Weights of a small GPT-style language model, trained from scratch on English Wikipedia: no biases in attention or MLP.
MLP neurons of a small language model. Each row is named by its layer, matrix (up: input weights; down: output weights) and neuron, and shows model dimensions 0-127. Each number is 128 + 24 x the weight over its row's rms, rounded and kept within 0 to 255.
After each neuron's rows, "fires on" lists the tokens most often at its 100 highest values on Wikipedia text that the model never trained on.

L4.up321 [138 180 119 131 145 150 118 138 154 141 115  91 139 163 105 156 124 126 115 130 149 124 144 172 102  96 137  88 148  94 154 126 123 110 138 133  94 144 131 152 144 146 126 138  88 101 111 151 107 140 131  95 120  97 143 132 141 101  82 162 129 138 102  92 140 114 113 149 117 105 157 134 127 120 115 139 119 133  81 164 108 137 173 151 119 164  93 142 146 193 137 142 103 123 116 163 139 127 153 137 134 149 117 154 100  97 148 142 121 121  78 127 106 118  91 103 121 118 123 149 137  57 130 123 107 163 155 105]
L4.down321 [ 98  99 159 134 105 118 118 141 125 164 158 148 126  93 102 132  90 139 140 105 103 118 113 154 105 165 120 127 151 134 113 116 119 155 104 145 130  90 104 131 104  79 144  98 135 151 148 149 136 128 145 147 126 130 131 154 132 121 172 104 127 185 135 126 110 149 160 133 131 111  93 101 126 163 129 116 162 142 145  96 140 151 137 137 146 136 123  93 105  89 111 107  99 103 154 149  85 104  91 109 156  71 119 157 162 120 112 139 113 148 176 145 182 177 107 111 145 116 110 121  73 131 137 131 137 106 114 186]
fires on: ":", "ric", "ill", "ased", "el", "th"

L7.up344 [109  76 164 133 122 112 110 111 168 121  96 140  94 140 105 134  82 104 116 115 150 159 145 150 123 187 128 135 111 125 168  92 106 165  88 111 106 146 113 156 106  89 143 138 125 137 138  95 119 106 177 118 141 144 110 164 127 125 109 110 154 128  91  77 133 124 109 133 110 152 152 163 171 147 117 107  82 127 176 155 137 125 128 137 110 122 156 116  98 149 146 130 144 100 151 118 109 101 136 125 116 170 142 114 118 157  89 132 132 118 111 121 156  97 104 130 140  90 162 146 114 166 109 167  81 127  94 111]
L7.down344 [132 177 103 117 161 134 129 125  61 156 146 145 179 145 124 145 115 140 156 140 147  90 105 108 154  81 157 126 135 123  98 155 139  89 178 160 134 127 122  95 145 135 125 104 160 130 146 191 140 109 123 136 129 141 167  95 173 131 131 116 104 143 139 144 114 104 174 156 145 113 124 106  90  93 133 114 112 110 120 118  72 111  78 129 132 120 120 148 147 109 127 160 117 140  99 125 137 164 135 119 126 108 109 162 120  62 128 137 148 156 117 112 121 137 134 127 141 135 121 105 150 108 172  67 132 151 123 145]
fires on: " re", "en", "an", "m", " Re", "e"

L4.up85 [ 86 108 141  95  83 143 133  83 123 179 110 124 139 112 135  97 118 144 148 125  94 130 134 106 145 123 114 147 137 130 135 120 147 137 125 117 142 145 126 139 138 140 116 111 152 122 141 155 107 143 156 157 135 160  97 155 125 123 110 100 128  91 164 119 120 164 155 143 121 147 157 113 164 161 158 112 162 123 143 134  70 109 136 123 136 137 112 133  71 167  90 120  85 110 131 129 155 161 107 122  92 162 160  81 118 137 146 148 118 109 181 104 117 117 152 128 107 108 131 113  97 134 112 174 113 130 128 156]
L4.down85 [170 160 119 187 142 136 151 165 142  67 151 122 101  92 123  99 160 139 107 142 139 105 157 150 135 137  98 128 133 149 199 158 130 129 128 155 111 142 122 122 177 152 118 112 155 145  89 115 178  94 105  73 129 132 132 108 141 138 118 137 129 140  96 126  81 115 143 130  89 109 138 132 139 105  77 124 112 103 139 132 173 138 104 140 137 166 159 104 150 127 152 135 153 123 131 125 133  89 137 138  83 113 141 130 123 133 103 108 150 145 100 134 126 147 138 127 132 161 144 142 166 115 123  99 102 104 133 154]
fires on: "in", "m", "ie", "id"

L7.up384 [121  94 123 121 132 129 114  91 129 129 124 161 131 132 111  91 114 147 147 175 130 140 149 194 120 109  88  98 133 138 135  75 168 160 118 160 122 152 152 185 132 107 150  97 110 115 118 124 121  99 118 130 145 124 171 154 127 154 156 107  99 122 137 168 125 127 113 136 125 147 148 150 149  97  97 142 113 123 145 169 118 160 137  85 123 122 117  65 143 114 121 154 134 106 101 126 103 104  88 135  97 114 100 148 147  88 131 159 131 140 164 143 110  73 110 133 112 124 153  74 134 123 134 108 109 123 112  98]
L7.down384 [111 102 127 181 160 136 141 162 158 144  88  77 137 151 130 130 145  71  93 113 102 142  89  79 121 122 146 108 156 141  72 129 140 120 138 132 145  68 114 155 110 160 118 138 118 154 123  89 114 143 119 111  83 132 131 146 131 134 124 114 147 151 115  82 118 134 167 130 153  85 121 142 116 126 156 123  76 149 129 146 142 122 105 105 121 153 140 180 148 130 151  98 114 145 144 109 124 126 130 117 112 175 168 111 133 147 124 168 115 154 133 100 143 121 110 140 102 133 114 169 133 124 139  76 116 136 148 121]
fires on: "s", "ing", "st", "m", "w"

L4.up9 [153 108 166 155  99 146 116 143 108 162 121 169 120 132 110 111 124 146 151 122 132 147 119 151 131 106 134 113 143 131 142 131  89 146 137 136 172 160 126  83 111 111 156 138 100 121 165 137 123 110 146  97 127 121 114  81 129 125 157  95 132 117  80 129 116 107 150 121 111 161 108 150 103 186 118  91 102 130 126 130 116 144 133  82 137 171 116 118 132 150 108  98 178 125  67 136 103 124 158  89  97 132  96 122 137 123 149 170 154 107 144 106 136 143 137 150 117 112 120 149 115 102 145 149 131 120  85 109]
L4.down9 [ 96 143 111 106 124 150 137 119 122 141 123 104 116 101 128 114 141 115 118 115 108  95 128 100 157 100 125 129 158 117 140 170 104 127 140  87 137 116 146 169 114 140  94 145 172 139  88 131 103 152 126 143 113 105  88 125  74 139  75 153 121 164 137 126 100 144 143 156 126 130 129  83 109 106 153 156 126 162 177 130  96 128 118 135 102  94 126 118 151 120 128 159 102 127 174 152 130 141 135 152 140 138 162 142  70 124 131 127  78 150 142 143 148 103 104 149 137  84 175 144 105 137 119  75 141 114 137 170]
fires on: "he", "d", "2", " 1", ":", "le"

L7.up99 [125 159  84 120 124  75 129 127 136  84 124 163 143 106 125 104 149 161  96 114 128 142  97  94 112 155 106 132 117 154 128 133  90 111 133  97 101 102 134 146 181 166 149  98  90 103 135 119 134 142 108 123 138 130 144 114 138 104 130  95 135 100 109 114 142  95 104 132 175 183 122 139 161 137 150 179 106 111 135 139 125 152 118  94 132  95 109 145  85 121 131  96 153  99 108 100 134 121  85 113 165 111 130 121  88 119 128 118  94 151 135 130 111 115 140 162 106 131 125 161 128 132 152 117 128 123 150 124]
L7.down99 [141  99 188 120 111 195 129 113 122 149 126 131 123 149 123 118 130 166 152  96 110 116 157 105 112  89 121 167 122 108  98 157 126 119 158 112 162 146 172 160  98 129 133 120 137 104 132 138 133 154 101 113  94 112 101 124 200 139 125 147 128 123 133 141 111 166 124 161 142 103 118 108 117 124  74 139 134 126 109 101 152 134 152  72 119 150 124 181 101 145 112 120 120 116 106 132 106 105 181 138 122  89 104 138 140 174 116 142 138 115 115 100 135 149 114  69 122 101 150 111 155 173 182 123  82 128 128 138]
fires on: "or", " S", "en"

L4.up266 [138 110 107 129 147  91 172 134 130 127 140 130 116 140 143 130  70 139 110 115 154 145 143 105 112 137  97 148  98 147 150 130 161 100 109 120 135 120 141 183 118 157 122 109 148 105 128 125 126 126 125 124  96 113 160 131 124 136  87 112 129 122 134 152 162 121 121 186  96 146 166 133 143 124 111 141 111 107  91 145  91  82  93 102 141 136 204 131 102 135 127 203 122  84 144 134 149 158 162 107  80 128 143 104  80 102 106 132 147 113 126 147 113 114 131 108 119 114 100 127 140 120 138 183 105 108 134 133]
L4.down266 [110 136 129 103 147 199 147 137 132 167 109 114 112 104 122 139 126 129 160  88 144 132 124 120 174 103 133  97 137 119 140 120 171 155 114 102 129  98 118 119 149 154 136 132 140 133 106 123 159 132 176 122 121 158  98 128 185 146 109 149  97  96 115 154 126 105 135 109 110 146  98 103 117  92 136  62 107 143 123 120 118 113 116 146 141 121 119 103 151 108 141 116 133 136 115 117 127 110  90 123 114  90 169  99 132  76 120 127 158 128 160 146  91 170  81 142 147 131 135 105 126 181 143 105  78 118 161 129]
fires on: "ly", "ore", "her", "o", "ely", "old"

L4.up461 [142 169 178 110 166 127 141  93 109 153  66 164 130 140 126 116 132 124  86 117  62  97 158  96 139 143 154 120 160 130 142 146 136 166 129 118 137 107 140 153 132 153 107 121 120 137 130  69 151 104 140 135 144 158  97 110  87 127 111 113 109  83 139 125  87 127 137  92 111 149 160  95 103 110 110 108 122 137 140 119 151 119 103 112 100 161 155 159 106 145 135 152 143 102 180 117 140 153 148 162 141 102 158 133 121 118 132 102 112 123 101 141 103 126 122 107 117 113 118 134  90 132 115 108 119 114 125 121]
L4.down461 [139 153  89 113 162 116 147 170 159 108 147 113 129 104  98 147 110 119 118 103 138 119  88 126 107 104 118 118  79 105 120  90 129 134 130 139 119 120 170 158  73  97 130 145  86 119 115  92 122 142 121 165 117 116 136 161 138 145 166  82 121 166 105 138 100  98 140 134 135  92  82 148 120 155 130 133 124 109  84 113 122 157 152 118 168 136 130 123 124 139 147 116 127 142  95 130 109 176 165 132 165 154 141 134 120 144 103 129 135 163  81  82 137 146 147 119 148 101 127 160 131 152 141 139 100 131 150 165]
fires on: ",", "im", "om", " November"

L4.up16 [156 100  97 113 126 106 113 120 155 106 122 129 126 118 148 127 112 123 113 170 143 107 172 207 126 123 137 111 111 100 156 125 128 157 110 131 132 144  97 134 131 166 159 125 158 108 166 137 166 130 114  91 136  83 134  96 146 133 155 125 100 133 154 105  84  84 121 109 125 128 128 174 104  96  45 123 142 107 119 113 148 149 163  88  98 121 161 134 137 179 104 146 153 123 142 135 130 168  95 139 156 160  75  99 109 124 106 136 110 114 158 133 173 127  92 113 136 108 114 127 164 112 124 131 108 107 156 126]
L4.down16 [141 142 129 173 138 150  95 109 103 172 119 123 113 132  94 137 100 153 146 115 119 154 132 105 150 114 140 145 166 149 127 108 128 114 111  99  83 160 130 129 110 119 132 143 102 128 135 103 105 130  31 139 111 122 139 136 121  94 111 161 124 129 115 102 122 167 123 132 135 122 149 106 160 171 101 123 117 122 132 154  95 134 171 115 138 111 137 164 146 103 130 156  78 158 142  89 120 149 131 131  73 110 120 180 137 180 158 151 112  75 123 118  92 168 130 133 148 126 139 115 106 119 123 124 150 116 118 130]
fires on: "es", "s", "1", "m"

L4.up92 [120 144 169 129 161 142  98 134 154 166 160 149 131 173 116 107  93 129 147 101 116 133 130 128 115 178 160 156 123 129 116 130  92 112 163 105 105 169 142 142 146 187 105  77 134 109  94 112 107 147  74 130 129 122 111 108 137 148 135 119 161 164 143 131 147 111 133 129 147 132 138 111 145 127 112  73 138  90 119 185 135 129 116 150 127 114 120 113 119 139 158 139 162 133 104 124 110 142 133 113 144 141 149 107 114 163 156 115 145 132 117 121 173 129  99 163 145  84 117  86 116 135 130 106  95 111 153  86]
L4.down92 [164 132 136  98 110 116 138 120 107  55 132 132 104  92 146 125 108  80 114 112 119 102  84 128 155  98 149 101 123 123 135 124 137 126 113 115 126 137 139  90 144  98 119 150 131 107 128  86 188 173 157 130 113 102 148 163 138 121 124 126 137 103  95  94 150 146 123 156  97 123 151 132  95 147 120 137 133 131 127  98 104 116 163 153  97 136 138 156 152 145 144 167  62 148 146 134 113 106 118 146  89 168 131 174 133 122 124 130 108 153 158 101  89 127 155 142 106 161 169 152 118 129 140 160 143 108 124 188]
fires on: "ul", "ect", "ation", "ric", "ife", "\n"

L3.up115 [120 112  99  95 135  95 175 143 147 149 112 160 149 114 114  99 143 117 114 137 135  65 115 143 156  80 105 149 148 114 131 115  92 160 138  89  79  62 106  92  95 159  97 108 110 154 146 148 136 158 143 103 157 116 107 143  77 103 144 126 157 126  78 123 111 144 154 153 137 106 163 139 106 126 142 147 136 138  94 110 128 113 134 116 121 134  96 139  78 113 113  96 134 147 133 124 117 149 102 108 149 151 141 116 125 145 152 125 134 156 149 109  93 104 102 153 116  95 126 154 139 172 148 100 152 161 137 129]
L3.down115 [148 145 174 161 105 142 114 106  97 116 148 100 132 143  99 149 154 131 103 115 116 158 120 122 139 177 104  92 116 115 128 141 145 100 126 131 150 195 149 147 167  87 148 196 119  93 108  92 156 109 118 181  89 140 123 163 156 146 103 113 103 130 155 120 148 118 102  98 111  86 101 108 121 111 118  64  90 111 167 142  77 132 146  90 124 139 125 114 152 127 131 167 157 118 101 152 108 129 126 116  92 114 109 121 139 109 131 117 132 119 130 156 131 134 144 132 138 147 148 116 151 100 117 146 121  96 124 131]
fires on: "resent", "vel", "ish", "age", "ade", "ield"

L7.up174 [105 154 114 149 118 104 134 110 144 111 108 162 160 117 128 143 105 139 155 148 126 152 102  40 115 106 108 141 139 114 136 171  98 154  63 121 118 114 118  94 141 134 138 109 180  94 135 108  85 117 116 156 113 128 136 169 111 124 131 147 148 146 127 144  93 150  85 114 129 122 133 109 174 117 119 182 112 162 120 125 120 169 144 126  92  70 108 103 163 152 175 132 145 104 116 107 147 117 162 130 170 156 140 129 131  85 177 152 149 100 135 118 130 112 147 183 140 126 132 121 118 159 113 137 119 100 128 164]
L7.down174 [165 109 126 140 120 126 112 138 129  99 122 131 122 138 152 115 121 138 133 101 141 118 139  11 182 129 140 114 119 113 113  75 134 131 162 129 137 121 128 145 131 138 112 104 123 133 110 142 116 132 124 118 148  94  96 113 121 138 131 134 135 114 121 134 122  98 114 162 114 103 119 128 107 130 147 103 147 158 120 128 144 158 107 144 131 166 112 124 123 132 174 122 124 112 169 158 122 140 112 184 102 217 137  87 142 174  72 103 132 124 118 118 130 124 113 110 142 163 114 113 159 122 100 117  69 133 134 124]
fires on: " F", " Cl", " f", " S"

L7.up111 [116 149  80 141 135 114 167  96  95 146 151 128 104  98  94 116 128 119 143 112 120 118 121 122 157 112 187 125 133 123 120 131  96 144  95 135  96 124 149 130 109 103 120  85 149 126 118 182 119  95 131 127 149 162 107 128 142 146 123 155 135 133 158 180 142 146 130 115 121 142 144  96 131  74 147  96 137 116 132 189  84 132 127  78 132 105 144 156 129 133 139 121 179 134 124 118 115 130  92 143 137 114 122 137 105 141  98 136 122  95 155 165 174 145 127 154 117 155 115 160 104 136 175 166  87 116  94  95]
L7.down111 [132  96 167 101 149 154 123 121 144 133  98 152 103 107 161 148 136 156  85 134 115 141 116 157 140 145 118 128 127 110 130 137 189 118  87 114 138 141 130 128 138 163 151  81 121  99 130 111 123 104 159  96 141 121 166 132 101  86 123  68 109 132 108  82 139 113 123 126 101 117 136 138 124 139 130 141 113  89 150  85 115 156 108 131 148 179 118 119 113 161 169 102  95 101 147 112 142 103 115 127 119 154 129 142 142 144 135 109 137 158 117 135  97 120 122 130 149 127 143  85 102 106 125  93 142 150 170 153]
fires on: " N", " n", " pro", "er"

L7.up123 [129 101 154 101 112 120 101 127 141 129  98 143 114 137 148 119 135 118 149 127 199  81 123 113 113 118 135 134 111 112 149 123  91 166 135 100 136 173 132 149 167 126 125  97 111 142 107 152 142  92 174 145 172 141 112 114 105 100 151 159 135 112 127 117 118 151 138 110 122 141 144  97 160 150 106 168 145 136 144 128 100 121 126 109 123 132 139 120 173 106  95 127 125 158 131 170 138 162 140 126  82 138 152 138 145 162 145 131 134 142 100 166 122 152 150 105 134  42 123 101 118 180 123 114  88 114 102 127]
L7.down123 [120 108 132 167 135 148 127 151 116 138 137 124 165 166 150 161 120 123 106 147  94 112 120 141  91 186 103 130  87  95 148  80 140 154 117 105 141 140 124 171 146 114 123 159 105  77 124 149 126 110 137 129  94  99 139 116 105 110 148  99  84 123 152  93 143 174 125 109 167 105 164 142 114  98 112 111 110 131  87 101 143 126  88 124 144  82 134  89 129 119 121 140 103 116 141 130 107  96 103 148 118 153 141 118 126 109 119 117 121 141 162 117 126 130 176 105 148 144 102 100  77 131 121 112 141 148 122 141]
fires on: " A", "ad", " f", "or", "l", "b"

L7.up622 [143 123 111 170 126 147 106  81 126 161 101 186 140 156  95 157 132 148 146 105 106 105 124 118 118  96 119 155 139 124 147  99 100 118 139 135 144 131 115 120 139 111 137 139 103 138 121  90 121 150  87 126 142 107 121 185 152 123 128 119 100 153 166 159 104 114 142 127 131  96 134 118 147 137 130 132 125 148 110 125 112 139  86 102 163 100 118  96 118 111 114 172  81 141 169 167 125 164 120 120 148 101 136 135 171 130 129 123 109 115 119 118 124 147  79 123 132  83 142 116 123 186 131 143  90  87 111  84]
L7.down622 [144  80 142 118 104 149 116 192 135 118 141  96 162 138  97  63 109 128 119 121 165 173 150 154 137 152 123 125 135 120 105 162 120 130 142 128 151 108 128  91 114 116 128 103 181 129 161 132 140 125 135 131 134 137 139 118 127 165 143 140 114  98 112 103 172 174  88 144  98 140 119 123 152 138  93 151 119 136 116 114 141 122 135 162 122 137 112 132 122 123 109 133 137 100 167 140  92 131 112 128  97  99 119 116 104 140  94 119  91 166 144 133 126 100 157 125 115 141 140 139 138 140 148 141 176 146 107 160]
fires on: "ing", "al", "ist", " T", "ter"

L3.up474 [117 151 130 134 151  78 113 125 146 102 140 130 140 121 137 114 107 148 123 142 120 136 146 161 119 161 102 132 126 111 102 118  75 157 106 123 122 119 154 124 100 107 110 138 123 131 107 144  71 156 130 128 134 133 131 165 136 125 115 120 152 110  90 118 197  89 130 143 168 182 153 125 156 101  77 128 121 109  93 158 148 145 159 157 127 120 179 141 118 138 143 146 159 114 127  99 139 156 105 120 127 114  72 158  80 141 146  99 176  89  92 142 181 120 149 115 113 124 114  88 124 115 132 133  90 115 154 139]
L3.down474 [126 106 130 107  85 150 127 152 113 115  75 135 128 127 126 166 147 139 109 120 146  98 140 131 119 111 135 104 119 148 122 138 179 107 166 117 122 132  97 140 142 110 109 126 102 151 193 132 166 142 141 149 142  68 134  84  93 136 118 130  93 152 151 120  70 190 131 108 134 109 132 113 139 141 119 116 134 114 137 136 146 133 125 167 152 143  94 126 130  98 117 122 140 117 134 171 129  81 152 131 108 104 159 113 165 103 118  98 118 138 173 106  86 132  93 129 167 121 119 139 165 119 174 138 143 130 137 104]
fires on: "ro", " ret", "old", "or", "her", "an"

L7.up106 [143 104 118 130 110 113 155 155 155 146 136 130  83 144 151 143 132 130 122 144 165 156 117 150 126 112 151 128 165 116 152  98 164 102 107 127 130 107 114 134 150 128 148 123 109 118 128  93 126 121 119  69  92 134 140  87 135  80 132 149 175 126 120 100 137 105 110 165 159 150 108 139 114 102 114 106 145 112 115 152 128 144 119 104 142 129 136 163 101 127  75 144 138  96 115 125 131 104 131 145 161 145 121  77 101  80 118 110 121 100 140  93 137 129 102 171 146 121 141  79 135  93 132 179 154 172 115 105]
L7.down106 [132 168 152 152 128 146  79 121  94 105 132 121 103 104  92 110 137 120 182 101 123 139 107 129  97 174 134 143 136 140 109 154  92 129 178 143 134 120 111 138 108 117 142 123 120 132 140 133 131 111 118 142 170  69 103 155 116 132 157 127  95  98 129 158 106 152 112 136 125 115 153  99 133 131 169 159 120 126 118 117 161  79 166 132 110 152 122  82 165 123 135 127 145 169 152 109  92 100 144 121 137 140 180 122 102 158 130 110  90 125 118 183 145 119 118 143 148  91 118 115 160 164 107 126 165 113 148 163]
fires on: " |", "enn", " W", "l", " 1", "ew"

L4.up352 [134 112 134 111 128 133 120 148 145 148  98 108 160 166 137 125 114 153 144 130 105 105 145 136 140 153  84  92 145 132 129 130 128 124 146 142 128 122 147 124  69 126 135  70 120  99 151  76 108 113 174 125 143 112 152 127 199 105 118 138 127 100 161 151 106 132 148 189 110 126 145 134 121 135 122 145 122 170  90 129 136 165 102 141 145 195  91 117 144 137 156 137 157 152 104 135 138 119 139 134  84  86  94 106 173 126 169 134 174 147 126 108 113 151 156 123 105 122 131 139 123 147 131 136 105  98 130 112]
L4.down352 [115 136 116 147 162 123 101  53 110 140 168 111 126 116 168 174 150 137 125 116  87 143 128 132 104 117 155 133 127 130 109 134 122 136 124 135 115 130 132 126 115 147 149 177 145 124 100 118 153 162 146 126 120 164 140 136 102 160  88 184 154 109 128 138 127 107  93  98 187 110  84  93 113  85  98 118 157 150 145 124  66 110 113 126 105 130 134 105 157  90 130  90 110  95 147 129  87 172 110 134 138 124 144 157 107 111  84 126 119 107 106 121 106 151 137 145 175 146 168 106 132 143 155 127 136 110 128 132]
fires on: " al", "2", "if", ".", ":", "ut"

L3.up250 [ 95 151 130  88 108 125 115 152 159  98 110 144 136 132 142 120 115  96 180 136 121 130 153 114 116 142 131 103  66 115 148 152 114 112  86 100 103 152 171 138 146 119 134 158 141  81 138 132 102 148 133 121 107 113 150 160  77 135 143 169  95 118 114 120 144 172 129 138 104 106 130 153 160 166  78 145 129  96  94 138 107  77 117 123 110  99 154 114 114 133 127 146 141 161 143 136 164  99 133 104 178 108 102 124  89 133 115 108 119  87 129 163 120 168  72 159 164 172 118 109 134 132 162 139 102 113 135 117]
L3.down250 [ 84 145  90 121 130 153 135  96 129  78 150 123 100 127 117 184 124 147  89 151 111  98 140 120 151 125  55 128 101 155 122 135 152  82 134  88 186  92 112 158 139 136 163 154 175 111 132 123 115 114 135 148 117 167 168 135 125 124 121  95 144 126 163 156 140 103 118 158 124 139 126 108 124 122 159  85 119 179 142 119 113 101 114 144 132 128 178 113 127 103 108 120 138  92 138  92 157 136 111 133 105 116 145 107 115 124 121 105 132 163 179 167 123 157 134 130 170 139 115 139 108 119 175 122 119 126 156 139]
fires on: "er", " only", "ly", "ely", "all", "il"

L3.up613 [103 182 172  77 130 127  83 140  82 166 118 127 135 132  87 122 123 116 135 112 111 178 136 105 140 141 136 146 137 153 142 165  94 131 163 131 140 139 123 138 167  94 132 145  99 108 143 137 143 134 129 118 137 125 181  92 146 105 102 103 123 102  90 107 115 145 126 175 146 108 146 124 119 134 101 117 121 100 142 153 118  98 117 131 161 139 126 123 118 148 166 121 162 173 109 144 133 115 130  62 149 126 106 163 115 139 155 139 104 138 123 118 115 106 108 120 154 148 122  92 121 147 104 132  88 140 140  95]
L3.down613 [117 116  92 147 141 118  91 129 155 114 152 176 129 107 187 117 118 149 111 139 150 112 127 135 134 142 144 104  99 124 137 126 149 135 123 112  86 119 126 125 110 137 121  59 166 200 110 113 137 146 109 142 134 135 100 123 143 118 116 146 171 124 141 151 149 119 104  95  72 171 117 157 121 161 110 133 140 113  99 149 169 131 144 142 146 144 134 108 140 138 100 162 104 114 132 125 119 133 126 167 110 131 105 100 127 107 100 121 144 110 116 128  95 148 123 179 105  93 131 166 120 144 165 109 180  83  81 154]
fires on: "ia", "ric", "é"

L7.up45 [140 119 143 112 148 140 117 121 122 149 109 129 131 148 199 144 159 118 148 104 184 125 135 158 109 113 184  94 139 103 135 146 171 107 134 117 130  77  93 139  93 122 142 151 145 158 133 144 102 161  93 116 137 131 137 110 156  97 119 164 114 112  97 124 126 165 129 131 108  94 130 134 146  92 176 112 120 140 162 101 115 122 125 111 112 122 163 124 127 150 136 168 135 117 122 101 130 121 121 158 111 147 150  61 102  89 119 155 122 119 146 147 138  82  93 170  66 163 127 152 152 125  71 124 112 161 134 138]
L7.down45 [107 101 124 141 123 128 171 116 119 113 132 129 133 132 112 103 125 148 128 157  96 136 170  96 120 116  95 151 130 142 111 147 106 148 104  91 118 137 145 103 119 144 138 123  98 118 125 117 111 114 152 122 121 199  90 176 111 133 170 122 128 143 143 133 128  69  96 109 173 134 137 119 113 137  86 187  93 126 118 137 143 111 141 120 157 145  90 115 140 109 114 131 113 150 138 121 135 126 157  70 168 173 117 167 115 153 133  82 165 112 144 112 111 141 117 115 148  74 151 110  98 155 148 129 100 139 127 141]
fires on: " W", "l", " |", "st", " N", "son"

L4.up142 [114 115  98 109 121  67 120 130  93  91 108 128  88 154 111 133 123 139 139  70 125 102 137 127 102 157 130 165 145 116 163 123 134 127 112 104 108 145 183 156  79  83 156 152 134 108 151 150  86  79 108 111 114  90 133 168 115 150 134 125 185 140 112 101 173 108 112 117 152 107 187 135 157 138 133 118 101 153 136 163 141  87 106 144 107 119 149 101 129 152 129 131  86 149 135 137 109 121 160 170 176  96 113 149 138 127 106 104 147 100 157 147 120 151  70 113 141 152 113 127 137 136 145 128 100 111 138 123]
L4.down142 [131  92 137 147 139 189 132 124 130  98 103 174 153  97 121 105 131 123 138 187 159 130 124 113 105  83 103  94 112 130 116 103 106 113 151 136 121 134 115 160 145  95 130 140 140 155 143  97 191 192 172 139 145 188 134 115 132  93 109 134  69 144 136 122 112 144 134 128  99 173  80 113 111  77 127 132 134 129 136 119 118 143 138 123 124 111 130 107 141 138 122 131 129 125 132 111 136 134  96 144 116 140 132 129 128 155 107 101 184 162 104 159 129 108 189 118 114 120 105 147 121 124 109 146 153  90 145 130]
fires on: "e", "m", "ld", "eb", "ater", "p"

L4.up563 [107 130 143 144 116  92 165 129 168 134  92 145 120 112 157 118 146 139 123 179 108 138 140 139 172 118 116 116  86 125 157 126 184 107  87  90 105 142 106 124 122 158 131 169 108 114 120 118 125 143 157 158 122 158 162 155  89 103 132 161 160 122 125 157 109 128 124 145 128 119 116  91 131 140 124 168 152 135  77 139 134 111  60 121 138 100 147 117  86 156  81 132 162  96 129 123 139  97 137 112 121 102 163 127 104 146 114 144 137 114 172 146  84 136 127 150 138 157 108 108 144 133 109 122 173 110  78 106]
L4.down563 [ 95 121 123 117 153 166 142 122 119 133 135  98 121 154 124 159 156 126 123 110 150 127 121 106 127  80  82 118 133 100  99 163 103  89 156 131 148 127 145 143 138 141 149 144 133  96 131  99 150  89 146 128 143 113 120 122 167 152 132 129 137 130 112 106 124 114 145 114 168 118 127 138 103 116 120  98 155 152  88 128 114  70 130 114 156 127 108 141 179  78 164 171 119 135 129  86 116 119 124  98 137 158 138 141  95  99 175 109  90 158 153 120 100 123 116 132 141 105 119 103 112 140 127 113 103 152 182 128]
fires on: "ly", "y", "ve", "ely", "o", "ver"

L7.up387 [170 114 190 153 124 137 109 167  94 102 131 118 127 135  96 107 148 107 118 144 102 121 142 133 169 125 184 111 127 167 136 114  57 108 112 165 107 124 124 125 153 113 160 154 163  90 123 139 130 141 115 114 118 131 157 115 138 126 123 139 124 104 145 119 183 102  86  96  91  88 132 163 129 130 138 108 160 128 114 120 141 104 126 116 123 124 130 147 178 133 170 144 118 100 110 122 122 152 169 136 157 105 123 137 153 152 149  90 116  81 162 129 136  85 141 154 127 166 128 122 113 128 108 104 118 161 112 150]
L7.down387 [115 104 104 106  83  85 158 101 142 177 121 145 142 124 145 133 116 171 159 131 165 158 133 117 109 126  98 163 123 129 153 117 137 137 166 162 128 144 123 132 103 129 124 125 117 135 157 120 123 160 129 144 126 139 115 151 117 117 114 103 116 145 121  62  66 134 120 156 161 130 129 120 114 105 156 110 128  95 135 167 119 124 121  83 184 135 118  98 111 114  95  96 117 146 133 137 165 114 136 122 122 106 116 117  85 130  94 147 138 169 128  87 104 163 111  91 131 111 121 141 158 103 112 133 150 116 135 102]
fires on: " as", " J", " act", "ru", "ome", " one"

L7.up266 [103 144  92 116 136 162 153 133 139  81  94 115 150  98  89 152 117 129 151 124 150 155 153 144 142 117 146 147 143 107 119 125 141 126  91 148 109 109 105 166 113 159 200 107  88 109 138 115 126 114 176 143  84 112 111 137 117 163 117 175 137 159 118 121 137 154 139 137 136 132 117  74 112 158  99 118 116  87 163 127 115 100 151 157  87 134  75 173 132 121 163  86 165 121 128 117 123 126 143 126 155 104 159 140  93 163 161 130 152 119 127  84 119 103 162 135 144 113  66 166 135 162 122 102 103 129 123 125]
L7.down266 [159 105 129 151 138 129 150 132 134 122 152 149  95 131 135 145 131 108 131 149  69  96 130  86 156 132 127 131 133 183 156 108 114 119 111 136 132 140 130 148 175  99 124 165 145 111 114 130 112 142  86 133 133 125 125 135 114 158 128  73 127 125 159 173 180  85 109 134 129 141 156 148 145 147 147 126  90 132 118 144 168 196 147 117 145  97 160 105 111 108 129 170  94 135 140 133 105 102 108 116 163 148  97 143 192 135 131 118 102  88  95 146 125 162  99 133 160 127 123 138 110 117 124 137  85  82 119 155]
fires on: "c", "om", " (", "og", "ad"